Part of a small language model's weights.
Architecture: LayerNorm before each block, learned positions, biases, tied embeddings, normalized queries and keys.
Training: a variant of Muon for these matrices, 628M tokens, 4794 steps.
MLP neurons of a small language model. Each row is named by its layer, matrix (down: output weights) and neuron, and shows model dimensions 384-639. Each number is 500 + 40 x the weight over its row's rms, rounded and kept within 0 to 999. Numbers have three digits each.
After each neuron's rows, "fires before" lists the tokens most often just after its 100 highest values on Wikipedia text that the model never trained on.

L6.down593:509521453436484514497425523534507489499472493471402531418466532410522511514499403515513477517481511514500504537477523477537494450501455514456503525540549452547532579477599579507528440472506533509495540484452534471508526455492528502584463469428459497468511432520511548385485560478579527373529474508509505428481520524417457550501489498517524518494451557601546530508505515528489521439432511421477511496473458503530506476473541521552564514469451497536539516462524543449474528486555530520434456525419528480542449479469553546441552446534492454455556528498517502505462512524506508462520488437484534503556562455563450433436488502518452513552390432508467571568506506482457504487543551569459537447498505481500504505506493502488442527456482550464566497441508540468544485464461507
fires before: ",", ".", ":", " and", " in", ".\n\n"

L6.down2045:396513531491494472534455531572561519469475458436504532463455441471507500502495538473470496557472494480509425527474489461520608502475401401482449506470473463558495551529526498508469502474551446499497480486459546304481474502511519502431516568536545529506495535624521508482468495555459514533549498499520520490567503571480482439540522509510588497459531564475483499513588505481468552487534483482488426508511567516481470554486462481502490423453473501504443506519488528506493499523435550507479501502533471484546431512538506470513506525480468498497567475525530440567565491423487543536465480555505508505490518484469513469505498466540571446513512433505563475547541510463490539480538493415512436504466402491552583471553447562488538536436518497560548522483520407495473500506519490
fires before: ",", " and", ".", " with"

L6.down1295:444479467488490508504466526482502452556471530504568568501578440492484527491442503462529445486582540533495567549566482455500477479472456554570533489477548564529522524552496504546473495502519513513540568491548530489518487486525440523452495504568492548535514496486467530543540522519496507406519532500587551512475535572490390515502564455530475445477464499484438525483502451477529479568458544509516453424478555462513506494572450467582453476503496434490524470558547486520426431481495474491539483564503482473510518515470521467479471650453488491503513543466510495500549457512575520535497559538495526488428587491494504512441518527515452541545469476518469529442469536562471480515530529448472398527476520558474533493508476531538493527458459588571463486485477432533515503489486478
fires before: "%", " |", ".", "\"", " m"

L6.down1094:472535545528496565525498400536504528469506451471471441556463539515583427489532482512516540468531499516515510493537478508481534504432489544490508485411518598492556506483509489493493474431511535481510459531518440522576489484542564505455512503489519511467536504499505502528461525460519462540521530498522567543509521504574561460478521440461488518407508495501546522538532509519438529521487557459484505566505565499505474491475546545537496448518507555540521460529388503516506536521486482545532524446539544453484539483496521524483416535461503563489543480490544551408517437487489491478552506539608465492504471515503512515552521493447591442561470489535460472512479564451531466477414444456451439415479447477485569455518540472463482524486525565515553461472405542427468516462486445
fires before: "-", "1", "3", "2", "4", "6"

L6.down2285:476521502485517519531493506529480526505461528494502489449468447472540481511570508487512527488411544514539566502541547514533531471509493552472454499493540520517567562489436453480490509479443421521577581499558495538511449449487467493511519552541528500503507455505539518501485532455501584422494438575523529526440443412452481508574499457563537510524502480460603531504496520483483600516474450446502461490513493546511531475558523474515490507577516516537521517468544433490418468513536482448565465570520495471559500502493499542539486549510534545494508502486548494517517562478504485432527398537414424578489557462494440503488504492491496407483427457456453466443500520446457539457469416531570492393484495491528510485570514527526496533440543465514490481523493548471534542580435520
fires before: "'s", " ==\n\n", " ==\n", " ===\n", " of"

L6.down2503:454470527461486404539473478503505456524617470534488617519424534532567537437438429473526609543463528460543512475423571473453420501493545520548577447475492483501560545465458481553503578517532517549531527469498516522499553506475492534536512492524598533499505496506481503513444434497507533564482531485529524509473455516563525481480491504485515499490487479576525511456485516529519559465456486514489452443534454426501490486483520539560625480459499567536512452490493548486493468478517494501439481490520531454474543462556476559458476515506468500573475513449528540563561502545422445489503518474531526490529485552516494481528537512578416546608465484527472457527421460504571432608490455553533476469498437610387492496551588461486543519547508487457517542455493475466510465507531540
fires before: " ", " a", " who"

L6.down1718:488541456456383447520539549532544417473614526554541487515479529524511456511503541548552568578547502502524499501490467510481517477537481458517540521506531411489545503513531514461479507497579501430498509478477494514538543494516466538486562545529456453509531518548469542472515489494508485459453485481498543490439436555469496501469479494473494540567549467521518461493481525529531528453492524435518473537525499472468511463469511528498585511487515455493563528491492458525501467428543555518484515513442498603537484496515585479490483495550513477492567514486511487531437532446566515483442487449509592408486472562449480509526519496475455450440515419524506491558530477410481501490555505476488490465491438532581489414557508509486494493478480522485543515523482410491546525538498501
fires before: "|"

L6.down1737:537566517597506517501530593510457507408510487544514426502439465557530543464546497508497559475536544508529473504485494499499529562451566492464476532574497448466477516519494505452484475537520534525467542564537448484468499394565496481451510482496495517463445500521588516478511494503511412511558463530523473497500619516514494505512512493453479508502502519484600496486570465484484594491463475532580490494496531445529533483524515500541499444427527466413494475576450488533485519476508469515498510453495500521441545452393479500496509563475501452508508453523465494478578451558496481495567514534550470516532419531449539525532457517519507462503454544494481554549570440567505453491540542477490497521611499445540518454511478522482503397475507412488492540425479515450496430458519486
fires before: "–", "-", "15"

L6.down1252:533576546529454478524531491450461506556501547533506466499517512499509464522450530473516523472428543460500530450510597559503509474577546503536553542488459509526403488502447403552497514459592469453546509494423516503479378536459496485480486463534413519522517524526517484481542559458549483545459479537473471461533499543467503495457562520477497481465543453477514471468430526479472577442535469546496547506546488407518533515437470448580473524500470518461484549561633558485479470566521490533508580485565534467500520509535475503539488484434516502494492519448479591571458459475496538469456501504533511531465507465483508456522483547503470517398512465545507436499508507479532543545520481611559564516529490490476511445524458529539553446579536393475494467570487516527482525500520414
fires before: "|", " "

L6.down1546:428504490538589479537498481487482531493478554548525513477468478468539476486450544490539500461478470490534450485437577496482520498524478495470508503556557430482484455507499440461531485492539467556510451462456448500479550535496520466531498452481470495499462523504494454522497545477547488478483474530415411513500504514517467537431450558537537514475486468533502543521541463460491540530491493591513465470531454520486475453582467541461465437469544472512491542504523525618545541398516600520520486472503540526441473466490467490517471542556511504524475505541506561526496463513510571434551536532489459478481453545553448460512560455496417472506612571489400489595502562422546503529544571509528475498552467486461503541506429487526531567559500453536528481510473552441486501535524550
fires before: " with", " to", " that", " of"

L6.down1683:546434467557511522558361543480463435527442495488474541555525489527460458529547450528488531476540482416535520542567483482537474541567542460507500518538530408494505580498420513499522544529524513476497498491399512532504601515528500501514475529484566501532533537543536536509533510495431511517508541496468464464541522514485483430501539481525447482445498528426412542454543526496586526568515507439552531467464509469617494531435537533537483537523507450439469481553566554485446549489516524460542464520496534482416530513414520549538549512528477532511485510510510541478441550503467462475478507546554471480519416486502482429500512463435495513499549515518564511544580508562508540481520484385475483456533426479489506487541562455470429491499479462447451495488512488541472525537507520
fires before: " "

L6.down1558:496429496517521507523495503415527511528528529567489594418544496457535479497511538532480521440477547449533512515459427492454502485534462513451422598562492523453494512501488517525425534514488547460463459483506517556552556497489446445465497508486471569534452510446504498500524551470539472556513487441551464419534533465487525483564505469522403457543384462473497511438521500527487559569529614479474419521492523549498508542479513507496464522498449451496509527504583501521513535540513509528533454490460478556495476489509568435491450519557435548509503474503455573625455496542535506584394579409489488457520466514511534529423483428515423542456482571586564552479502571527461541492517454558443579541444528539471546481535502497466529540489460496458581549484479469455469486548463486
fires before: " ", " $", " £"

L6.down836:496559470473472518533508501526437428525439528555424498520489524526575510440438508522511513564522538509478468575421504454519500533497555485505530465485532481523500494463496468562514458580482508440536486524504477526502516509513508453471455605491493556454572448523548458534509578483566455512471505536547497412472448492466543452466506564512477531548597500533487534451520512499474456540497513543553457519494502567486572492495526564535484568482446444451551521516564502495573496503503567504631525533441520423374517426510501428481411523486525489465549460489480465485474465557439471527484556509537452544489565390460514509505549560459518536508555448517384492507497430473490584504508500492482449473558485519472571478427551522533483540486483579480428502541469472491481474464558504
fires before: "10", "9", "11", "12", "8", "09"

L6.down1533:506561465532515562440516419515496530484508476574513502485483506499479500486428500488536584453555551541513483488423517524497516535486561507534528473491454443510544524542489486490529532522529569570466442428486492521490481544523452563488418539494504500529490471572496410439555452590439509492464506511516509498449574547478465540482538534436550542479469498594536525477527538503455519466459468473586506539501530486459453437499529503509430486455520493528491493541473455548565579549518518484450489526497476540443507534525553491487495526418475551519453475465516500442467472515430536444439453484505445521534539534418423477509456461512527469562472455501456489522486477493528492525492560488486502440477531463488497558568494468490495469514518403477454538580473531453506589558523438
fires before: " |"

L6.down2431:581512528559533490518466521515513457494425471515561485458418561514498496479536549545494502540471476531506563477483512477461520455495512539481444517571534497498470470476522536499542517581527450566557539453576578524527557502466526454497493518514525555559509507543510474526496522451526508466528549509492496511553506522527467498565522493461496482524452482537417460498494532418506538453467488491534536533466513379464492558453564412498523517540521511496533437482561515474501458446561440526533443526520483529386472544506409495537548520518442528491433506473513437500466477462465546539517516432563566453449435533561517494441476455455514476550476589513484514469519537492561496526502426560453499566450444520472504510572478458537604413475474507447623486470468483481457490499500559
fires before: " |\n", "\n"

L6.down2010:407549479491466490513529524461435561603492476521566531452523537503500446463487511488475510451468515458498523530400505494470546487469571484474471506525517460459556500479501446515452498536522565488532465455473553455487501518531490433540519473432530519533476495508491427444493482402436448552431480430487519517501490448445583476537527529538480543515483484515556501512508452464475511606482469454540467554523509529447578525495461460532494437492495498526499499495484467513494555520485515510510518472489509513549512506497542529493477522539462479441484415549532510462503569486481486446531502448482541501505518522507507544522527523488513516554514444474480511496450508509519539533499503483533588529488499561571549487497538456507467500457481530446541445447471494410492474492493516
fires before: " ", " of", " population", " a"

L6.down2428:441498436489467488534534525506449551517555478513450523513580477553495525540446571546497460571530471546502618518477483506473497515541472495538524537482506615489525506478437480496427440418544495506487496521544516500521496442542468530468534494551590503484540487454537431552474424555489545553467490513547525433479486527484547445554474533493552542471472513494507502520498512462484557466549514501554493463494473513517443538479461442535454546486448516473446566542558498488469506483585543509485456494490465475541517461474527482513498516507525490471457468542524443538513439521500509475504498527451448480466509511589477441477533517538456480449477471553490458502520537572451529430509505556430510526532509467517551500481551439537501464597467493468502523528532514552509500470437478
fires before: " ", " the", " born"

L6.down600:473534478483531491550459531515466467545448460518485533426487479531435463540472531560499575498469534510510515566533541447543482564534535528571551540551506488409492463426506487515500479530490477525459456428531491423512513529594470519490527522467515611501494488528446510493507473450462576522452476498481462381460479510511535469500495464485530426511526480533473481424538458445512479503485574475509480523465455539420522543496574486532483566418460467516469490601610533445509515444526541506551514469421497525510509446534475502504500523523455545492462535467518513511463495561465509540450443502554606414532465502474568412515566495516478447537511513471579462470514407519492487532522519521518524520486519491439546401488513507488459487505554535483487542491513459497549469429465511
fires before: " "

L6.down201:529483512519494407418539561511495453555524474527468488424545473525524465544468488510533545477534513510528545499465460397538476563513543466476437524487587467465470508480506479491449466559456507549480513421582476495495484546524438480568551430512476522535495526511542492508441499484453545546505554526436444474473493446501558459539555501455426467556493530545491547579516484483551532456517456533527505489479518553480573483576441535507507568531425525467509438473493451469497475469464552531500489501483501492526480548568453496481517456506470510531494452468499446509501465498576558479550543510503499524533482529517623496477480509503434467467513527502495494494488489492532500508464451482580441415448490547416504458510585454535546597442509441566512538419452600490536523499482452
fires before: " ", " of"

L6.down1984:552487573514501518506515546424492541519542538568448565521537533517551479490529583516555561527577488573501497506474487555514487461525464474545518481519467565441506400481499395519487459458579512469493423466462501498435448540518479552554476466526551474447572448492474452525578498490466505511427517490480500501446575542481470455543513539575529521500560498509492565467493526447496554451511429490525447510516496505470446524507440530540507493595541506540505477472538479385501436480439515493444478547453551463532492514527561525536460518529484561546548489449468456506471547505513498533454484561458515540444586513520503469436517513517497491385525496529509492433427438464492496480494518469535502524527561466406517542467534469498509392447531506525472459442459535470467575524478488
fires before: "20", "-", "19", " is", " was"

L6.down2283:482572511466525460528540462512575489538554489493419531547509421590531442540507490507518484567520497531514563472516475473504512539431513470559511480509492510503401512537467511487477517508500535509537379542471528501468492469452451586428515478564519545480486488497467532467480486461438548535528548547425419457476516470445432483512477488472543508511498507498420500443490515469493592545425521569525467462598510412546447575526442458504503461518423560452481455551518524501423543519560539477453466542450486514531511465538446542454471532411479505528475456530491510519459494481509583460471496499513503470554550489585484463513500394445544554508484500523501548514438489520481517493480517514481516510510501512481446474463490492507510519461490472542566510475446486512585588510493521
fires before: "."

L6.down116:451554507481507553516508571503531540532508462557433509469534490535462417559497524497459478444528525460478523479490495505541514503460487475483473549531539445458512543477449499494520500507535481504470545514377491502513480497537566484557502499510538545502508513491463445522471472490529511486530478522480559541529495524402454535552475464486465504513513460496522526463486427489497545497476499560443443514487480502564502484454493529517460506591497545471484574434503436515483502482506497544489512514498445567455503554526531435461504549555517471461509464377486480479512407507553576556517458478514492597614487515497452497461491442424416465521444532504536567567545487563534580513478439564502522478490476486523468509444488549528478479482555439497566533523481471451524475391460559
fires before: " ", " before"

L6.down98:559482438505510447537442621473462527509429558477460578538556482412517463449519520527514476507478478527492492484469482509451458505512572475543491526529516468520499571530562493514501492495508540509515484459527483508526549478499491458527496486488476501529483546518502465497536531480502515549542561440441483513528545494462530538503495590543474457552515413480526529520538393514463484566515483477536536547524488484475551455501548463496527534508369600567486495495438536468515515547448454515517463528382470435587509458441523516541425475527450529584512551499486540517499510467541500421519480493479550506596528515497495526482521489502512481455472540466529516460440504526536446509589455508525461465492492487526496525457530511453454482452493477496488534523506411571472507482552540
fires before: " "

L6.down2151:390492552549457534468545536559532451497490528535574451487489522534447489445403555473464479537494526411531484513559421553518536441541526451515512458474512456503546496482506463532501490547487527529431496555468478467553488406506469588484504499530532518467477553551441593520486435538521479439531515510530551488487455497537549553449434531442463509483505522464511542513512518539455474549509465547477535492463474566494476476510501520498500490543466424482466505469459440486561483535476465490450452516519545518495497475597496452432384452484509507535542426516516487515496516508433514499445444445459481431489506480490451499580532502529526485460473525498411452534473494515560486465481504498518432450482493524519433550516536529509509600481490517521528532495550517468476426523476440
fires before: " |", " ", "0", "\n", ";"

L6.down1076:519511556505544484536467572488536539484528465505557481430527578494537501486461420540533485492518505503564491520473500516458558478507451532518535487531457545540465500487486477489529527539479434587466452490491530507461509477472483565509510482514514561512504507456539491485494484510504487489519528532473501544478466431450537564521433552508435468508508502535504525505466484489470470490495447528512414451528466461558453557477536477520485545445597590486438454486540483529469477509447543572517512510449462477507507466454551532511539517499489420548444524485465565531490561479485495495514588457507443461552416523562427482563507480473528433443504517438469523533519552474524440504587438511525510536498586471426466525400503535455526467439525492552546535461585505513419539492457515
fires before: " to", " the", " in", " with", " by", " a"

L6.down1735:526568559439436526523548442563529531466497492529483539527420494544481464485475509515534539515515448493459480488510548479484504526548476459493476482502530570512520514532525479511452511506423517465498540523578467518553442483512433510487484501561495494541458541497469480500471519458461560483486498465480487467509464510518521518525549495481512501493504496539484455507506466505480511494481519479481501528506475506495468479525469472502489489526498479476464509537534443422508499444515558513510499486510533417423515479508511502463539520489479475493457403511493503523496482385521517501545538456503449528512484512532519485506524482524519527432508507508494513514527510530499519547483563483454483483481479451490508517537554503509540504435502473544502490467470498529563502511539484
fires before: " ", " —"

L6.down1186:474531500554473557457476465491575559430464435489480468465465444510429518470486451567575497440478456399482511523495560459496464405524537490502488516542533486436490534535472444501455489528451459526467476543474499543512511445483562491501500481477551512432473501534589508448516502585573486528502510533547530494495591486541422503508459515483479409564470537512525529431448511488431523518510484483519548512512482560510514549430499496573494468440494487472473434444486474525436496551532502462501457500459478446455456465505520501484515510500497526459492499506531511508459539536518515507547477482579485472540535450502581459494456494495426403436420467484454451467499500464468439445527497537489529460539516474497518529599426447493479562454512504506487466507531493421531502473494433
fires before: " |", ";", "mathb"

L6.down192:526504485609494465507521525490450554488511575493566488585447545534483449521505572520491529507473431552520508518428505467516579438503501474547494490523472501463476501463479493476450564421479512514509523470414530471502444507559484478497509537521529494407554504410430564590616493455454429535535387461497463461493576500475435499507443516456512479498523520588517530395438483507482478527539506504501545529583542441489476548527469466506536503493507518511541546486499490529448587513437508486550518486509522555550545485552417590508486495465438480563489565480526495541438493510643469460518533502525483466464524481487471479516565472509496494523561520439454545422493550533452515428563452532522515455522532535451530518560525548505545554444517511519524483440431444495516471464431520
fires before: "|"

L6.down1592:499443528572500548495520463514486586451543527537497456502519487471521472482548569459544570402567508490559468546562462533448509514513495533524480471487518522489515501475583510528494509472527473542449526528478484484511508490432477509437532504493463514430505492443498487465451559524477546506478527521519409503485375527506472464544525426482528509538532531508507508557518524484488510394542521441446507500510509470537487478434494482519481513416520460492496494452531536545455461472496505479481517465468523440559595516528530446453566465570525477476445476396501540523558539484494566539451503473461461453524556572474565550489503481484542518485552585457474535521394518518593527493427536503554473542481510524507497471474482512538543452512551557493580460529482530429513444488520454
fires before: " ", " the", " a"

L6.down1628:539527537534563467500516476514507483502513477529532550525514496470560527486474436482525515463481526437459444481465523514502426485510491490507510502565514504479465485448468347448452461461459519480407479485533509502536513525515436486553504477464452448516512460549477445522463523522512510483475474540529488432535509510577521533532543475498529489487500522542499509442513472497525470478449488434561479479492398506503538523520443497491502581550469457472508514523458576480466522528511507518567480479478506510517488517502481538474563461482477587530489497473479535459536493533552481547535515512520547508499455449580458415498503384534499501437435518559547476459511445460485525529528542478507474452474548538507490479505417506533476561502494547457472533495431550514466520442524502
fires before: ","

L6.down727:492566498490541484440481444510462508451590460448514503511474502475480497478532442463464516555453523490534565498440512427513459471438487438487500511518572501448484486449530524537515512454467430523515462494467546466540454477454459539422502421497527484517489504500539449573482563433455465462433520538438458523520544488450412469521481454475498452566547546536446519399564508503413531451564441499541451478483466502525525409447546472516558577535542563494542491491485405491462516556584562529436474443488534505497505514444503476456569465495399491527490475536468423526448441494524495525469484529521480514474497527508510486514601493578520502500503497558565491473398527455503512507447508530552527500453462561450613462536534528448484447541504454557448503462454568538515558422501481
fires before: ")", ",", "),"

L6.down2479:485490517470484503457482558437529399443431447510441492514593490525461525520504525513520491460487415516474536456551538546540532499522416477491477459561484511473447504503462470563424497463500528521489562404479499500475568462532540500460501482492529561500548484511477437513469501478467511458485469524592528479468532455504478492543510494468449457491503493494429495504460547502489550510427407509501478565472510538525426480514482540536476537494438452479559552504542524500489573454535480557584475534466516474448490420506501501480464516502519471519519475404482472589501493546534484569508506557526568510534551457549482479470492646559462558563483526484383567518508428489496568560501544530464487522502548548578470570533495544449541462542475425470467565449452466492553506519449438
fires before: "%", " |", " ", " m"

L6.down1428:493515567411475457505518415453515496495501407541447506484465384474459512554507476497485534490512538485518491470489526476435460518492474578560520557496486514437454548513541512477486506483526460486440507491466594448462529504473535427521546411473449490509553462461472505493484466481540501428510477444500423528536507460559554508492423551510529471500459410540492490470478504499505430514478519452509479490547523482526489503456574479536493557439488553555482453515555490495549393527466567480547535496511519485470486495407453454515525501505498549490479577484490480521468521477569466467501495502532506486544505467505543555464474470442455540479516537443557531473504542518463510465541462501497545503523497465534556436449510505498481510512476441522465472499553510435545508543475447
fires before: " ", " −"

L6.down1454:510474480452525488528500516433494501570478497549443519527431495452484498449450492437515475452555490439531544571622548467480467572488497478499432500471514525508555491521465567509562499466462462550456556541529498488499447509518466551480507584488579529488498419485441507497445499504517471519525530523534479498468524484522580458501510573483510500493557551526463479512475603565452507506507485545450467467405548464442512544582524482521469493570526546434514533504490412522403578513515438458504488528536539491421446505528487488474531476478472562467530447528476558490463530467504446522532448506523593400550515512445462390507508480469517527491508534532480476455461485475381518529539541544499503468510488604523448571527454518461490499499496559567469573529507470497517515517475490
fires before: "%", " the"

L6.down1647:469512507586554538500448523523510479557500478515430496512539551480515503467494564497578518495506464572434486505532442479519458537473504483471501534464512539510511465423566440511544520509478468532461456404438594537504447482524540533529509524529463517517518522573507567464517525542557432501545438500492460481456527450499536478511496429428522479517516556505495546516513464485520480487441534527525542482536544388500507458550487491409543519460493544458514510534516526527455604514506500504491470472531490498515497518441505445484447464514490443497506481442509505465462525565502524500442527543513597516532498445436495591473485442492532508568536547428413558384514544481401505518433464435496478443489423435496529475520531526520440473446549594545512460580434530492554524473511462
fires before: "20", "19"

L6.down358:443530477513554507461525528522492455523480512491509509481523560473527509486456463513541484519517559538503517530407438573583497567474556555441539530440516556518521421498498549471535478600485514478564481523544419449423492521511486423427452540390532563531533572511510533523486541508460535546486546487358466500560503529549460510527541484502516487524504434505470457473493453532512472508530522502473499541615513450541562560400506514450539578497511482420510540575609417415478551461483507491573401411473480481483610502514530555477509548535608466423535464529513517512491476497517497485487513466474436451484476467458509472530444522524498490475544514430436501487489529452533495529480485515464542515509514448493513518479552550486490435548496546480432460458551607533516531454566499
fires before: "9", "13", "10", "12", "14", "15"

L6.down1651:538550496479551504433483463420543412491455532484508544530424506421459472484459431504473493477516483471472520478469549449521508465478504458475453538482500557540501574514499510475522530501523543470466499461456553536460510478475495488483465522504458525533489499500512440497482566566493502484491477521454510468473383504518465486467496495529487457493424455430446445461558499485467497461496443514524372467478462490507562538514440414526533492478589442519529495482544560493527548480465556448549451473501469510428510552486477448485561419447491492484498523440498488452537463513531577495548540477545471490486477529476477540525500500526445467513536510591549547490576502507550527439485508510564473486532473552573528471473398487537559510481501462513567461464540525508507479483503463
fires before: " |\n", ")\n", "\n", ":", "13"

L6.down2033:559500489441472571586468479500514500448450424563539539477484435475435475534478476420495478522545545520561490472465498446488513448494485509550425471510460468515507458487540562498500527455505529526511506436453511454486571508479490469559495573453475512574509484464528487469547436548518510517478462433581503485528492551524492485541474559474552575524460525489591466499507492492566522465510504478514506485542447466474536478490605469459468546523495499495546499544538470413470490395557506533513549523491438540501481520499425491493488529455538456458480501473533442525514451490542555556441493486488533445476507500516440484561574512538523499520560452504497518454547459400477489526497560575417543523493493471504540526524515510475513556523519562514506471429563480444533490540510433
fires before: " ", ",", " the", " April"

L6.down299:488467501562478504541531487509525416505484548482542526477480484442390499462539584403491507479550482486553549489543585508528458462501596520475509459571530508483492529472565441473478522504517491558460459557500473488581574496502494553550493470486456486558468478449484516492432524549533576420532564464495448459529563540417461532556494546555480520516471551513567407456509482536506478542524488522609487544515517479505514548507516595566481547526448427473544462546538511484505492432441474521444498450497467528511561502445477513475539405477498586522509543518465473442481437569495488554553549506476554492496458550532441428479507465512457596454527513488497531534598518490508466492426533514473486429506502532467496456541471468490461524474483477498471508450482507505519494491458432
fires before: " ", " episode"

L6.down1587:572469457431499474436497492440533524521433484523499391452567478483461486592515518570456577460543509492553523475501556502495578530463484487579457523448595527478457511518473457459547577423510536463514493506537551531530475520575511500385518463491554533461487549553490523522595574498481538511492510498516537458528421512459521458552535453511475480531545547440627529446492480474563498465493456529519535485450466549506499506450538503490495451524476515466495486496530485562460525497556484492541510525470564509583518514506570480519408529556445501519517515520502479502498518442551452505494500480501557530478450558566516513536509529502509594486491469457541528460531384521506477548479553584576494478531496528566449586527474512510507500510555493536534476582501516566450495534444546
fires before: " |", " ", ".C", " (", "\n", ":"

L6.down407:506487563492537485505497496516516510502451576510505588512529468500470494537509480547522505510442524479465446427458456481472533505505453605578468528542511516543509454517431416537517483522499478490450480512474590486494444496522483487492464511464527519506517536537498567525446520379482540472508503445482504553434496488548537601507466480495433482491581550503498583403505464536535492521536558498513525468501546523443416518489535483464454470479529577542549428423526544528493473512528490578503529474470517541509461434492513590498485484517537494460616625491471529467505527501507525470488526508549542547502508433545548471503439454638498475525439477527547410496461546499435528424519563494482512476543501497536505538509533538506540483549392474419450460526486522547488515454503553
fires before: "20", "19"

L6.down1585:474436488450544581494530520514558580407539575483441434525482477534483397531575506496576476542481541487397507521431533474583517473476496468505514519545437495494491495537505458482528508507532500510483472508515524512468493520470486540472489505512574495437465506520446534515436497517453512566480581500496475518499481545553447495490502491533505563457512508496453540499455504522544484491460508456524506502575544509496463510478529469484549477499484501518450495498475603536465477479491500525426505518517475475476538520525530544546515562445485533513492482429539507480478466536492511417517530573603481415457511538487515424559547540500549540549499492534492549498467496486601567526557498472533506496557554571518437485528606505440508506533461438465514556470537518486556480487532506
fires before: "."

L6.down1532:477480503522548503504441464487486482530516477509574552442514485444552422470521485468503499374528518515483520434470528519487404442517549525471509498501516484505522437604558500505485458506501498526516478564482501496496542508513560526419490512538476608480520504470499452518478450484456554533493531479517476458490542558514457526424491537420482500472562553471564553466438471513557505479550455525471526512534569486536480538528472557523491473535471502497485454475496530541533485513499541525492532385488446470501581539411497508459476464453527480536537514373576523541524459476437454508496466591488484487469464476467502542506500481506488470505562528491541546624448541600500493440452468502528481493486507510446542563499544527528447524478517440567502481462495537548525510490541499
fires before: " |", " ", ";"

L6.down1485:541577444508631433454465531491544482516502504499559476492511481511486493459530503507504568471481477501515535490549514581482479467527512473523464542515528544461515553471445427516494460505522527502541473521483486390574473524482476480547513513436484465540460393548496475547540501461499515462500556443550503426509461533517472579466499535522560483456562513585484449552474457513520493440470495504600478475456471512507484609473491469556488518494422523481418473533547571489535512499579547480506473413504533549472504609468505528456539420465472539506519497553513549514425562473511461518536418539504556494429500464502449450562540476496521469470461503495547532521501500470501514495564520496448478480427476456447501457552446491560480542539519557558491506493501516458489527479476505
fires before: ","

L6.down1213:495418512536514489524528503517463489531451545442521556479477495515536582486482541525451517597562517504482544556458498463521511487469479490447492501466511471532487568441439412541450477544512556578495512547533586449560510500535505446485559447440496521544527483448471428506519510478510486488548535476486457432486470466460515505513524528450483547519518479417493532503546468483498522567448452451518470532494485472533471459547456438497492496561521545482530474525527494484455533514453490483438567488505501504510520502444517475493515500561467464542477476505501515503512572537458516538519575503521499443482513513513480445521499509561562460475462505477471455456528501555465459510519521486484544445462445469474510516526493504509444530404531489398471577532499506566455459484463478
fires before: " ", " pick"

L6.down1556:506509451500452501535427454450505490493521526516517483457358548510540512525510524521477509492436440506482480542495577445489563480524522451448535422450492480557535588556561536450569500459509492556552545480536494448488495470509436465494539502552498413488475496498509478489514456478513498439563509561513534506579465516439440444509486466506473461524538576533506474513584476469528567538494515494469475495543526479434452529469479512555442489502610516457471478522558456465502507490498574446550491560481478537466549551467508531476503508500516536546521533454474519499497466450421501469509526480476439490514439513517555508447513517524513551498524520444529545518503522566545550462514563515520454450502453491490491458526458518456507566503489553572578478475521539491522513562394483
fires before: " a", " the", " his", " an", " their"

L6.down793:537428521490556558545462491501498456526502500527515483536510541469511480441487544547499481468441472496497476439529512503409492508478574509504479502613506464448440449521537495500500449506506399496483536551482545531475529558521595574518466506487487470434486448542536506451483527485507569539496532508531460516489555608552525456467455455494460494527512533571409517504530516524563508498522458470481505499527533546463510438527479579573475443461467598499497538498514461419545465513508446582496487532596447469584483530463465524451515511531504486527498479494491493471463473464422497535415517507464539539570459439459454468527534477501519489484502490432469544451464512523514499490578533495518458501485453473469571511487521481457519480423523496503475539470522486537542504447523537
fires before: "20", "19", "18", "23", "21"